From a checkpoint of a small transformer trained on Wikipedia.
Architecture: rotary positions, untied embeddings.
Training: a variant of Muon for these matrices, 537M tokens, 21956 steps.
MLP neurons of a small language model. Each row is named by its layer, matrix (gate and up: input weights) and neuron, and shows model dimensions 16-143. Each number is 50 + 15 x the weight over its row's rms, rounded and kept within 0 to 99. A neuron's up and down rows have the sign that makes its largest values positive.
After each neuron's rows, "fires in" lists the words (lower case) most often at its 100 highest values on Wikipedia text that the model never trained on. A number after a token or word is its count.

L4.gate414:35 36 33 68 52 67 50 54 66 31 20 69 50 28 34 33 71 44 66 27 47 35 49 62 59 21 41 48 27 57 45 62 66 67 76 29 56 43 62 36 54 61 39 58 23 25 26 44 37 49 65 35 79 58 44 32 58 48 50 50 46 39 35 36 36 61 38 34 41 41 56 44 41 40 39 61 44 69 53 46 46 49 32 62 77 44 55 31 54 22 54 42 34 30 44 51 68 43 37 39 62 69 37 65 25 67 64 43 31 44 65 58 45 34 37 34 54 63 81 32 43 27 50 61 68 50 28 17
L4.up414:42 38 29 48 36 60 72 42 52 39 28 68 63 35 49 54 48 42 69 48 04 55 36 39 64 28 50 51 25 60 26 31 91 57 47 44 51 46 50 60 55 44 66 51 13 42 47 41 14 40 67 50 87 54 24 24 59 46 52 45 72 32 36 36 45 33 48 54 44 72 54 46 52 58 36 66 46 53 58 75 44 70 47 57 89 37 56 39 34 58 60 38 60 31 54 64 56 47 24 30 60 44 35 56 28 58 74 32 42 53 74 43 42 38 41 48 58 78 71 38 49 26 49 76 59 70 38 43
fires in: "years" 37, "so" 14, "appears" 7, "software" 6, "self" 5, "soils" 5

L5.gate142:32 42 26 41 65 45 71 52 53 51 54 71 53 90 44 52 77 49 61 42 58 34 27 40 51 34 32 38 36 35 20 80 39 20 42 55 66 60 16 36 45 51 51 54 30 32 49 47 51 50 45 74 63 56 51 43 46 35 40 56 57 41 57 70 42 38 38 45 66 52 90 61 45 67 47 59 54 43 11 29 50 65 27 71 23 31 58 53 20 54 47 48 52 42 70 56 78 68 66 70 59 43 23 42 36 48 38 62 67 73 49 85 45 58 71 65 51 64 48 67 46 47 55 67 57 44 53 42
L5.up142:47 67 51 41 65 59 53 31 27 55 48 45 34 63 58 63 57 70 39 16 59 42 32 63 52 62 51 43 53 60 32 68 61 58 54 57 29 40 39 58 52 64 50 42 59 42 50 56 75 72 53 30 84 59 45 29 39 45 36 49 80 45 38 23 48 36 43 26 66 37 44 73 89 66 35 54 90 27 54 47 64 23 56 47 57 32 55 35 36 57 76 41 74 52 36 24 59 32 72 40 53 61 37 71 34 61 52 76 62 06 21 35 64 38 59 33 29 29 51 49 61 44 57 61 45 45 66 48
fires in: "have" 52, "given" 10, "having" 7, "five" 6

L10.gate425:42 55 57 73 78 20 60 60 59 39 72 67 48 43 57 49 46 47 59 41 61 52 73 56 30 40 54 48 59 43 50 80 24 32 38 42 72 49 45 45 71 34 45 33 26 48 38 72 77 52 53 42 61 55 52 54 00 78 61 50 46 40 43 77 31 46 64 61 64 40 66 58 32 12 47 54 61 34 39 68 41 43 26 50 37 53 38 35 36 25 55 74 51 41 68 46 56 65 70 70 90 67 64 48 54 78 45 54 53 50 38 52 35 59 66 50 51 63 49 30 82 50 61 66 52 67 25 08
L10.up425:49 27 62 60 78 51 60 53 61 37 19 63 31 54 25 74 46 43 24 46 84 27 72 34 35 62 60 46 44 65 59 17 26 38 44 44 44 57 39 38 48 46 46 58 45 71 48 39 68 64 49 38 58 61 53 56 57 36 71 72 27 39 53 72 66 75 74 52 56 59 41 46 67 70 77 45 32 68 46 68 65 22 39 67 46 63 60 60 36 57 36 54 58 31 51 37 72 53 63 64 36 63 51 39 45 56 39 60 47 48 50 53 47 43 47 62 36 62 60 49 56 72 69 39 38 42 72 46
fires in: "german" 17, "guitar" 14, "guerchais" 12, "greek" 5, "great" 5

L6.gate420:44 15 68 43 30 32 67 52 45 41 60 59 50 45 43 44 43 33 55 20 64 52 62 42 68 27 35 84 38 43 38 41 42 52 41 70 49 44 42 25 58 28 49 57 48 52 50 63 46 27 44 61 49 56 41 33 41 50 44 33 46 33 40 47 47 64 47 59 64 51 61 38 16 72 74 30 75 48 51 38 31 46 48 53 48 40 30 67 64 61 22 50 57 20 46 49 57 84 31 65 50 72 47 64 42 50 65 57 47 58 34 51 40 30 08 63 37 45 44 26 59 40 49 48 49 50 65 59
L6.up420:26 25 69 38 25 57 68 41 40 32 60 66 28 50 44 48 42 39 54 34 78 48 65 39 82 28 48 68 32 50 42 20 40 50 31 63 59 30 45 29 73 46 62 51 42 54 48 63 39 43 40 49 53 43 46 32 50 40 42 51 64 45 44 63 62 66 64 56 50 35 38 48 39 55 49 26 73 47 37 36 11 52 24 66 46 43 23 67 59 53 34 51 53 19 38 56 47 84 35 54 45 53 51 51 41 35 76 45 53 62 42 55 48 40 04 61 54 43 41 27 73 26 35 54 41 57 56 55
fires in: "had" 22, "after" 19, "bad" 7, "available" 6, "interview" 6, "big" 5

L9.gate9:29 64 44 81 46 11 71 53 40 33 33 30 31 65 59 64 37 67 27 62 50 59 39 57 39 44 38 25 62 53 34 50 35 40 45 26 68 64 17 39 63 72 43 40 62 47 45 52 50 46 41 51 49 57 31 47 53 44 44 57 63 17 79 78 64 50 45 54 56 52 35 55 18 39 58 43 57 48 48 43 42 57 52 43 45 38 30 47 70 44 40 61 63 56 59 42 66 54 55 56 48 33 43 46 55 75 54 24 65 42 73 39 39 30 46 30 28 64 66 63 40 64 62 24 44 49 22 47
L9.up9:45 54 78 68 39 19 69 52 45 56 43 26 54 54 39 61 38 76 37 43 37 75 43 53 80 50 71 47 66 54 54 33 41 44 56 40 78 56 24 56 46 46 40 56 63 68 78 55 72 35 52 46 54 55 35 37 53 54 45 53 45 46 54 53 57 50 53 67 78 28 63 38 41 23 49 26 55 59 61 20 43 31 56 27 52 36 55 52 52 52 39 56 59 57 56 61 70 58 60 43 51 53 41 58 55 78 60 49 69 56 88 14 26 46 55 13 17 60 72 48 50 65 61 47 48 24 15 34
fires in: "air" 14, "land" 11, "railway" 8, "grand" 7, "airport" 5, "loan" 5

L6.gate2:36 35 76 41 37 51 44 38 30 47 51 59 25 37 45 36 41 39 33 26 43 47 24 79 69 61 39 60 52 69 66 10 31 38 70 52 73 31 51 82 30 21 47 40 46 47 57 38 21 42 57 64 18 64 63 54 71 44 47 43 28 50 68 62 53 40 42 79 56 56 43 63 58 42 50 28 64 49 61 65 65 60 43 85 50 73 41 72 55 30 74 48 38 47 31 53 52 55 64 59 16 54 38 48 57 61 33 41 51 29 54 61 20 67 51 54 35 57 42 61 60 45 59 41 59 28 74 20
L6.up2:37 34 71 43 63 42 34 49 49 47 58 75 66 59 16 46 39 73 27 63 37 30 38 56 39 53 56 44 40 28 19 47 51 69 62 63 49 50 66 65 66 64 85 46 51 54 60 45 44 55 65 66 48 43 57 55 50 70 42 47 44 69 63 70 55 67 32 53 33 39 81 37 54 51 60 55 46 56 42 55 51 63 44 59 41 65 35 59 78 14 50 48 49 58 49 40 69 37 64 66 63 36 47 41 59 39 69 70 23 38 68 33 57 64 63 31 55 38 40 50 67 29 70 45 30 50 70 52
fires in: "after" 38, "will" 16, "william" 15, "williams" 9, "still" 7, "stop" 5

L3.gate143:60 38 56 82 94 49 42 44 22 41 39 58 08 28 56 63 56 35 68 36 28 24 50 55 49 38 55 74 43 72 34 49 32 20 47 58 35 43 47 31 67 47 49 75 69 44 56 56 52 39 46 44 63 37 42 38 50 49 55 51 84 43 65 45 41 51 35 19 55 39 54 65 34 27 58 66 59 42 63 55 49 38 57 27 31 29 49 55 48 45 52 40 58 61 92 51 68 33 69 51 64 36 43 33 09 53 41 27 66 69 34 54 49 55 75 23 53 59 46 64 51 20 54 66 39 63 72 15
L3.up143:76 31 45 68 67 60 48 49 39 59 34 68 42 40 59 23 39 54 53 47 53 36 40 45 63 34 65 68 42 61 46 82 70 30 57 48 33 26 53 40 53 46 29 56 40 32 36 39 56 26 82 70 63 61 44 29 44 58 37 42 39 28 49 55 30 57 71 28 38 42 85 43 42 28 53 73 42 32 46 42 57 41 48 51 45 26 66 44 47 29 32 61 28 47 73 30 35 69 59 57 78 46 48 50 19 78 58 33 36 59 30 45 68 45 48 15 66 62 53 55 68 38 60 74 44 85 27 37
fires in: "have" 52, "for" 9, "having" 7

L9.gate410:56 59 49 74 53 35 58 59 49 55 57 42 65 37 51 22 28 39 40 62 26 17 42 77 71 42 32 37 46 66 45 63 52 62 62 54 26 23 38 54 55 22 58 36 58 67 32 24 81 32 53 53 46 45 42 47 44 59 47 48 19 36 47 63 42 33 43 50 47 33 57 64 53 33 48 50 63 40 70 50 61 54 69 24 48 56 72 62 55 61 47 39 49 71 43 64 74 70 51 43 44 47 79 62 26 54 58 60 53 55 49 58 39 41 53 45 43 64 47 31 17 67 53 61 58 66 50 34
L9.up410:58 27 42 50 64 67 52 51 59 45 75 32 49 55 70 47 44 62 37 59 52 51 56 44 49 34 69 67 58 67 61 50 39 51 62 32 57 24 50 44 48 51 75 48 37 48 40 37 32 56 60 58 56 48 70 38 46 51 49 30 50 31 67 65 61 35 70 23 44 82 41 49 54 32 18 40 21 58 74 38 62 61 42 46 59 43 28 69 59 68 36 64 41 39 55 49 54 45 63 71 47 41 13 58 42 37 48 48 56 54 31 60 70 50 46 71 42 72 51 19 57 24 98 47 66 66 70 56
fires in: "and" 50, "he" 26, "then" 10, "she" 7

L6.gate175:64 41 52 16 19 38 55 21 61 62 67 52 50 45 51 53 59 49 42 56 76 42 24 47 46 45 28 44 36 36 62 44 38 66 57 35 55 63 71 42 60 44 38 35 34 70 35 58 15 36 49 44 40 38 48 33 34 41 13 65 48 24 61 50 61 49 61 32 35 21 70 42 33 48 23 73 82 75 50 70 49 72 71 49 63 51 57 35 34 41 57 75 86 41 53 59 54 88 57 44 50 27 61 51 53 46 38 52 49 54 63 61 72 75 32 48 26 46 75 26 39 43 27 49 60 37 65 64
L6.up175:58 48 31 24 35 37 51 38 71 62 69 50 40 76 29 23 84 55 46 44 66 73 32 46 51 47 18 28 61 43 76 62 40 47 36 58 54 54 56 39 54 39 40 37 34 56 36 54 29 44 47 50 44 66 40 42 30 63 24 44 60 20 36 65 54 51 77 42 36 41 63 38 56 60 19 58 55 68 31 43 42 80 75 52 70 48 43 31 43 44 31 60 64 42 68 59 47 75 39 62 50 29 63 44 51 54 26 55 38 58 62 63 58 56 37 49 36 48 63 34 33 54 12 72 82 45 61 48
fires in: "have" 51, "had" 43, "having" 6

L10.gate382:43 56 41 50 43 53 28 62 24 36 55 53 49 49 58 37 49 42 37 71 56 62 27 49 25 45 52 30 62 07 69 37 31 63 36 46 49 65 53 47 19 54 39 63 22 63 47 31 61 41 46 60 52 40 70 24 56 92 51 87 67 67 28 63 28 02 59 60 54 41 35 54 62 36 57 94 70 35 43 38 79 42 40 72 42 55 72 51 56 50 45 56 59 17 56 68 86 55 59 34 56 83 50 61 50 52 52 25 51 51 55 51 65 41 45 55 35 56 50 58 73 05 37 46 54 56 32 59
L10.up382:77 32 55 42 31 41 66 22 38 52 40 39 57 53 24 29 23 37 59 39 60 50 47 28 64 45 30 31 56 52 30 34 37 72 38 38 34 24 60 30 40 35 26 41 64 35 53 61 63 61 62 63 26 63 55 50 61 54 27 39 38 67 40 39 64 37 46 25 53 31 65 60 56 32 45 55 80 59 59 47 51 65 48 33 78 67 70 40 73 59 60 47 50 47 40 53 75 59 44 47 43 80 64 64 57 38 74 36 36 80 36 56 53 37 71 60 29 34 47 76 87 31 41 29 60 52 47 57
fires in: "this" 64, "his" 16, "her" 6, "it" 5

L13.gate249:38 45 33 59 47 67 46 68 37 41 51 62 75 45 82 60 44 40 14 60 41 63 33 47 41 32 40 47 54 33 47 64 58 50 27 45 21 52 60 58 19 27 32 51 40 45 55 33 70 28 66 70 57 69 67 29 48 40 48 55 30 47 48 62 32 64 60 59 51 58 42 52 36 47 41 57 78 27 51 27 53 53 53 58 30 67 42 46 41 77 55 54 60 59 63 45 59 53 48 69 54 71 62 72 35 57 55 64 38 84 72 40 46 31 53 30 39 51 58 33 37 59 58 53 42 43 64 75
L13.up249:47 47 63 25 62 52 49 45 69 67 63 39 52 42 49 44 43 37 48 55 53 68 68 34 54 50 35 46 69 58 58 64 29 80 44 57 68 16 71 46 43 32 41 67 41 66 75 79 47 39 53 77 57 50 41 32 55 57 61 66 35 39 37 68 38 41 16 54 43 49 35 58 39 25 47 50 39 48 68 65 56 63 57 66 63 22 38 52 52 86 65 53 32 51 63 37 82 67 61 76 24 38 56 54 47 38 43 51 46 62 54 68 62 93 39 34 33 51 23 31 34 54 44 49 62 68 66 35
fires in: "he" 67, "she" 26

L2.gate107:36 49 75 30 47 39 64 47 73 35 64 61 22 69 44 44 60 50 73 59 44 63 56 41 73 50 23 42 54 60 76 51 37 33 48 52 43 45 46 30 59 66 42 34 44 50 12 54 49 54 39 48 58 60 42 61 19 41 44 29 61 42 53 71 58 33 46 45 48 45 67 40 32 40 49 56 43 48 61 62 53 62 51 59 75 52 42 46 51 54 37 77 75 42 91 52 87 58 33 38 50 63 45 69 55 34 38 52 59 49 59 37 47 64 29 80 48 54 57 31 59 67 36 58 75 35 58 52
L2.up107:56 44 79 46 32 54 76 49 58 43 67 64 20 56 70 29 46 75 45 36 61 47 63 35 55 59 17 65 56 38 38 34 35 60 26 86 32 42 76 37 42 46 40 48 39 61 72 53 45 46 33 65 53 47 35 49 58 53 68 44 49 57 68 53 75 62 66 58 42 51 72 55 36 33 55 63 60 75 33 48 38 38 68 38 67 45 59 73 74 34 49 43 63 45 59 58 51 71 43 45 73 50 31 69 51 32 28 72 71 20 40 46 50 70 27 53 39 49 39 46 56 60 45 65 49 53 53 46
fires in: "first" 49, "has" 42

L10.gate191:46 69 58 59 33 28 51 54 40 68 49 73 52 50 39 41 49 46 54 51 45 61 67 34 33 23 21 46 62 53 68 46 52 69 61 52 44 41 55 53 49 66 71 57 35 54 32 39 64 66 81 50 53 41 29 07 14 45 66 51 44 53 60 29 52 56 63 48 48 65 93 28 52 22 40 36 72 40 42 55 33 47 37 57 53 53 36 55 69 46 41 49 68 44 58 60 86 33 57 54 75 48 56 25 40 66 42 55 41 18 48 22 65 45 65 71 43 57 34 59 41 68 45 54 64 44 44 34
L10.up191:41 62 54 60 29 10 41 53 28 70 26 59 56 30 54 61 42 48 67 53 36 64 46 55 17 55 31 49 81 47 67 60 53 59 54 50 36 44 41 70 43 54 91 23 50 58 53 23 59 81 57 48 53 63 40 30 28 34 51 37 40 51 52 49 36 49 50 60 39 66 64 35 41 23 33 40 48 73 67 46 41 73 31 54 56 47 54 54 60 58 35 21 66 38 70 64 70 36 50 54 61 54 44 42 48 50 53 53 44 26 67 15 70 65 37 43 40 68 59 69 42 48 51 74 46 55 43 60
fires in: "which" 25, "this" 14, "many" 11, "both" 7, "much" 7, "where" 6

L10.gate279:37 59 50 39 58 35 64 22 39 65 28 48 82 37 41 38 39 30 52 60 40 72 63 42 67 58 48 32 43 57 41 38 78 71 57 15 28 44 75 50 27 71 36 47 35 43 44 65 45 70 85 35 59 73 71 57 23 32 28 37 35 42 50 68 68 81 67 52 31 84 31 53 52 36 39 35 46 29 35 48 38 61 40 46 35 71 40 67 52 38 36 61 46 48 65 45 35 34 49 46 56 66 33 46 39 66 79 51 49 46 36 32 63 55 44 51 52 50 24 50 48 49 65 46 77 64 44 47
L10.up279:66 40 33 27 77 36 58 70 65 82 40 58 37 49 62 52 65 34 28 64 29 43 43 73 39 60 46 64 36 51 57 34 34 47 68 65 55 30 09 60 53 59 60 28 47 51 40 43 90 72 15 41 50 48 74 28 48 57 70 53 41 60 56 46 57 53 46 32 58 51 54 45 32 65 48 39 59 39 42 64 41 63 62 55 28 36 51 53 49 44 51 54 67 53 43 78 34 50 55 74 74 51 44 63 75 66 45 62 67 53 62 20 64 41 48 26 67 38 48 44 52 64 48 54 35 47 37 37
fires in: "born" 36, "both" 12, "washington" 4

L9.gate123:61 69 56 54 63 21 76 27 48 31 50 06 55 48 65 66 84 39 61 36 44 40 48 41 33 58 68 21 38 33 43 32 29 75 42 35 22 43 49 62 19 38 58 44 58 55 48 59 65 38 50 32 45 58 52 75 55 50 49 36 64 41 50 86 54 41 54 42 52 34 53 52 63 58 22 66 36 33 53 35 59 47 61 66 40 65 35 60 40 55 45 73 45 33 38 56 30 72 28 47 52 44 61 63 49 36 55 61 61 51 45 41 35 44 60 21 60 35 12 45 32 68 48 59 73 72 57 55
L9.up123:63 54 68 32 59 41 34 26 28 73 45 66 66 58 51 76 44 54 37 48 45 66 50 58 56 55 84 67 62 39 36 66 49 18 59 49 23 44 78 39 43 41 60 59 51 36 50 66 61 50 63 41 59 55 65 67 47 45 83 37 57 70 60 53 40 32 32 37 35 52 58 69 79 78 37 60 47 57 26 39 48 72 25 19 49 21 41 53 38 77 62 36 33 43 08 49 62 57 43 56 53 18 48 55 36 42 11 54 50 54 40 69 56 50 47 56 72 37 58 38 38 42 61 49 57 62 83 20
fires in: "won" 23, "government" 15, "win" 8, "cover" 5, "governor" 5, "winning" 4

L11.gate477:36 68 71 38 39 22 48 41 50 38 28 53 55 37 21 67 53 31 46 54 49 66 41 41 55 29 60 58 46 57 54 27 69 29 44 52 68 61 26 26 58 61 64 34 65 54 52 70 51 54 64 35 41 82 58 45 33 37 39 59 39 59 67 58 41 84 45 54 35 54 81 64 32 62 72 53 53 30 46 56 63 57 38 45 75 58 80 69 38 24 20 56 39 90 46 35 47 69 52 64 51 34 55 35 29 67 62 26 48 55 65 43 30 56 74 58 49 67 55 60 57 26 59 70 65 32 28 56
L11.up477:60 26 69 42 66 43 61 61 43 55 48 48 50 38 63 59 56 61 41 56 67 57 08 49 39 39 45 42 30 68 48 66 52 44 59 36 32 15 42 29 59 51 44 18 61 43 23 50 44 43 26 49 60 17 83 48 54 63 36 29 35 66 48 58 49 36 41 65 57 65 52 80 57 53 37 47 46 48 47 64 23 52 43 71 32 67 77 47 77 68 38 49 67 72 49 39 56 53 53 42 50 40 45 43 82 49 80 22 28 63 27 58 48 74 38 48 53 51 61 44 51 40 52 32 55 72 31 37
fires in: "and" 17, "born" 15, "first" 14, "died" 11, "france" 7, "early" 6

L2.gate257:43 22 72 15 39 41 82 45 54 41 67 59 41 64 51 46 61 56 61 47 61 44 50 45 77 55 29 36 36 62 69 50 49 44 34 45 57 52 60 35 56 64 71 43 55 69 44 63 25 56 21 40 49 44 31 47 23 55 47 61 70 65 37 75 45 36 33 58 44 46 59 26 16 46 67 62 83 53 52 39 50 63 45 51 64 47 39 64 62 61 49 77 69 52 78 50 75 66 25 40 57 65 81 47 60 36 44 49 42 51 64 43 46 55 32 72 64 48 75 31 50 46 32 49 73 38 64 35
L2.up257:45 28 59 12 54 36 70 47 69 45 60 64 41 70 35 49 73 63 67 47 47 54 49 47 79 37 23 27 39 57 74 53 41 34 41 33 57 55 42 26 64 51 63 38 45 59 28 67 40 50 32 28 53 55 40 49 16 62 27 57 74 54 37 75 52 25 39 54 47 45 62 27 23 58 55 62 64 51 47 51 48 65 41 51 81 45 38 52 57 75 52 72 81 44 86 42 68 59 26 38 45 60 65 48 58 41 37 54 47 61 51 45 49 52 32 60 51 44 66 19 50 59 25 49 71 34 60 37
fires in: "had" 51, "has" 42

L18.gate372:34 59 50 25 60 70 44 40 29 42 37 75 41 45 44 43 45 45 39 50 56 47 70 52 44 24 57 60 63 66 53 57 37 64 45 36 49 45 55 17 54 47 37 61 68 47 44 56 58 53 45 40 46 63 26 76 82 68 40 44 44 20 56 60 77 44 58 30 56 48 35 48 36 81 63 24 64 65 70 42 14 44 58 46 48 37 63 45 61 76 72 40 56 46 33 49 73 29 35 54 51 37 33 67 45 57 23 39 27 44 41 22 34 43 51 60 51 59 35 39 45 53 92 49 63 49 49 51
L18.up372:36 53 39 65 52 50 61 41 31 37 53 44 37 61 49 58 23 17 49 58 13 58 53 44 43 41 44 69 51 49 59 83 56 38 55 47 60 42 42 45 89 36 51 36 45 52 41 67 53 55 50 59 44 19 54 47 06 16 46 44 67 47 41 33 39 68 43 39 57 58 40 49 78 40 45 46 28 64 59 62 38 48 51 74 75 75 51 76 54 33 69 26 38 57 61 42 53 69 66 45 49 55 66 30 39 22 57 44 41 39 52 46 53 45 61 48 35 50 61 31 64 63 72 43 63 17 79 76
fires in: "about" 21, "between" 21, "according" 9, "of" 7, "above" 5, "s" 4

L9.gate113:44 13 47 46 66 45 36 41 66 54 48 63 48 45 57 49 39 43 31 22 40 47 45 63 42 44 76 24 39 48 57 34 42 32 33 22 39 49 37 64 57 36 42 56 29 49 33 46 43 64 85 63 36 48 65 45 42 19 40 39 76 67 58 46 63 14 23 29 34 50 41 50 50 47 81 80 45 37 64 60 30 26 53 31 50 67 52 33 57 43 44 62 50 68 47 03 63 63 67 45 61 40 38 58 62 64 44 36 53 43 46 31 46 43 51 63 60 44 45 38 48 63 56 18 48 55 91 71
L9.up113:48 42 51 43 58 53 68 50 64 41 45 73 60 48 84 54 15 39 19 38 37 59 66 57 49 39 50 63 37 48 18 50 28 38 21 26 28 51 20 30 58 51 42 47 40 56 30 43 26 63 60 43 41 60 54 47 31 26 43 32 34 58 54 49 59 42 32 47 20 16 45 44 38 34 86 51 34 61 67 84 61 33 49 35 58 58 48 37 73 41 48 38 40 82 66 05 48 45 55 41 80 57 65 57 69 64 61 45 28 38 48 47 26 57 61 55 47 64 76 58 58 48 35 52 51 43 51 35
fires in: "released" 28, "received" 17, "release" 9, "state" 6, "releasing" 4, "receive" 4

L3.gate475:46 39 58 42 51 41 41 52 45 53 54 46 36 58 46 32 15 54 64 27 43 48 50 87 40 60 43 43 73 46 48 61 45 51 32 56 64 50 48 67 51 57 29 28 64 58 65 65 50 38 46 47 60 34 44 70 92 28 52 12 41 51 52 51 54 72 34 58 52 34 61 31 65 56 45 38 84 45 37 33 47 28 60 55 48 39 50 51 25 61 32 68 33 42 39 31 41 51 58 39 46 64 25 52 67 47 58 61 43 68 59 45 47 63 29 57 32 62 42 73 29 31 40 45 55 57 45 08
L3.up475:56 66 57 56 46 19 85 62 55 59 61 37 35 46 35 41 07 51 34 26 49 65 60 53 52 50 44 53 58 38 60 46 48 60 40 22 68 67 35 63 54 16 46 50 65 77 43 50 47 45 47 44 51 52 31 73 66 65 48 36 51 50 49 48 51 70 42 49 70 46 66 06 65 68 44 35 68 46 49 23 50 40 61 43 46 69 56 43 28 51 28 78 41 57 36 34 25 51 47 46 31 54 55 19 67 41 66 55 24 61 62 48 38 48 40 55 21 65 35 67 25 60 45 66 43 54 55 14
fires in: "american" 39, "air" 13, "ahriman" 9, "america" 7, "airport" 5, "area" 4

L13.gate286:68 61 48 54 58 38 33 34 35 49 23 70 49 45 49 55 62 64 47 55 04 56 41 39 29 47 42 54 71 56 27 43 41 60 38 36 47 61 58 76 29 34 43 62 36 38 55 39 43 35 72 35 47 64 58 19 66 67 69 49 54 38 33 38 46 15 17 37 55 43 58 35 48 36 20 49 66 55 56 67 76 61 61 67 37 46 23 59 29 44 57 64 39 37 51 87 60 45 55 49 59 32 51 43 51 87 63 49 38 52 54 42 64 68 52 40 25 31 53 61 51 39 50 27 71 41 40 62
L13.up286:29 76 56 70 72 48 62 49 48 48 48 68 36 52 72 43 58 26 60 55 16 60 62 34 26 46 41 55 73 57 27 57 52 64 42 51 56 23 33 32 45 51 48 49 39 23 44 28 28 45 59 56 17 53 48 08 59 52 55 41 66 54 36 43 36 42 68 34 53 70 29 50 59 29 58 68 66 44 47 72 65 50 47 63 61 63 84 50 72 39 57 59 62 77 41 85 43 44 35 43 56 33 57 39 37 69 46 56 55 79 45 50 57 39 69 35 53 62 56 55 46 54 34 49 53 37 45 66
fires in: "it" 55, "this" 16, "which" 13, "its" 6

L5.gate307:45 47 34 58 70 58 59 48 33 74 44 70 26 59 27 59 89 35 48 56 26 47 33 67 57 29 28 54 40 66 43 47 49 46 34 33 46 51 66 35 64 36 42 50 47 57 50 71 36 64 71 53 62 33 38 35 67 49 49 69 65 26 45 49 39 22 31 54 77 49 60 73 33 22 35 41 65 34 49 38 31 60 42 68 58 33 43 55 48 40 55 47 77 86 62 54 65 49 46 26 51 37 62 18 07 52 49 37 55 50 66 45 51 45 43 52 50 60 63 48 62 38 43 65 52 54 72 36
L5.up307:40 54 27 53 79 70 57 53 58 74 39 59 38 43 21 58 66 40 52 66 34 42 59 70 51 38 46 66 26 72 47 54 69 37 45 55 31 45 56 46 64 43 56 53 52 80 38 72 54 68 50 53 54 36 44 45 47 45 42 59 74 48 59 40 49 11 44 53 65 57 64 71 34 26 41 18 70 14 75 39 34 62 41 44 64 45 57 51 53 60 68 59 89 69 77 41 43 81 28 35 43 50 61 40 19 52 54 29 59 34 87 34 35 61 53 50 45 39 50 57 56 41 29 73 61 53 72 48
fires in: "have" 40, "had" 8, "following" 8, "having" 6

L5.gate213:21 48 57 58 58 36 64 41 62 42 25 61 48 47 66 44 15 40 42 61 46 72 80 43 53 46 58 32 53 54 41 62 65 62 64 67 34 50 71 43 58 52 84 65 59 59 59 64 45 43 27 55 56 48 61 30 60 38 42 48 47 51 38 41 45 74 36 32 27 23 26 64 53 43 40 50 37 61 40 53 43 44 54 63 46 38 38 47 69 59 39 49 78 35 62 52 35 68 29 31 47 57 51 22 21 77 54 52 19 29 48 50 69 47 46 68 55 63 71 55 41 64 63 53 24 56 43 85
L5.up213:32 39 58 59 68 45 54 52 65 44 21 47 48 55 63 52 11 38 43 56 48 76 92 49 58 37 66 39 55 59 45 53 49 54 72 70 46 50 69 41 54 53 65 57 55 67 71 58 51 44 16 68 62 45 65 33 47 41 66 45 52 48 48 43 54 74 44 30 08 19 21 71 53 51 33 53 35 56 32 67 55 55 58 61 34 38 50 50 57 67 60 63 62 48 53 45 26 65 33 28 63 49 43 31 21 66 60 52 18 52 39 29 58 45 43 44 51 54 67 52 52 54 54 49 23 64 39 88
fires in: "including" 23, "included" 15, "american" 9, "include" 8, "alternative" 4, "includes" 4

L14.gate354:60 57 50 53 48 57 55 68 32 20 34 48 60 47 70 15 27 43 44 21 50 51 71 36 78 60 83 52 71 17 51 44 46 51 45 41 60 59 53 62 60 66 36 43 40 39 40 80 66 53 59 24 36 73 50 76 25 48 44 54 50 16 49 54 47 42 35 29 59 71 71 42 62 66 62 63 57 61 64 73 47 46 37 33 43 28 45 56 52 57 49 40 86 63 53 37 41 54 79 55 46 43 37 38 35 16 57 54 52 50 49 67 55 66 79 89 50 53 21 56 43 36 46 67 61 49 48 40
L14.up354:44 44 34 52 46 63 77 41 58 39 27 66 43 47 69 50 63 40 53 21 33 45 63 73 21 49 67 69 44 46 49 38 57 27 30 46 16 37 48 56 45 46 53 52 45 58 49 73 60 79 61 54 11 67 73 44 59 59 41 37 13 60 39 39 43 38 36 67 64 59 52 34 25 31 43 75 42 44 60 73 62 28 45 67 59 67 48 24 64 37 33 37 63 62 65 53 49 52 68 37 54 75 62 39 60 49 55 54 68 33 45 55 47 62 69 77 64 44 63 55 32 62 34 50 50 51 26 42
fires in: "released" 31, "episode" 9, "release" 8, "journal" 5, "himself" 5, "releasing" 4

L11.gate56:50 31 43 64 51 37 31 40 41 53 44 67 49 56 42 62 75 80 64 47 24 69 54 51 42 84 33 43 53 77 43 70 37 34 54 53 64 59 57 41 58 21 21 35 72 68 46 80 50 64 47 55 52 47 40 29 51 60 48 29 54 51 21 59 42 52 53 48 43 51 61 42 36 35 38 24 68 31 29 55 10 37 41 29 23 53 24 58 30 48 43 74 75 17 54 47 32 54 38 29 31 70 64 37 35 77 63 32 43 38 24 69 44 54 47 49 55 69 45 69 70 43 50 44 56 40 66 23
L11.up56:53 75 59 72 48 44 55 77 38 22 41 26 31 45 57 38 27 61 48 40 55 55 43 38 49 56 47 19 52 53 79 52 53 30 46 64 26 74 17 19 43 42 40 54 62 64 50 58 28 40 18 45 55 33 33 32 49 19 37 54 58 40 50 48 52 47 57 41 42 41 24 70 51 37 70 52 46 62 45 67 49 48 49 79 35 59 58 32 82 70 57 57 51 16 58 51 66 25 44 28 50 66 61 27 48 59 60 32 62 34 66 59 47 42 58 61 44 61 53 59 38 69 66 34 49 21 49 65
fires in: "including" 23, "included" 15, "include" 8, "other" 7, "increased" 5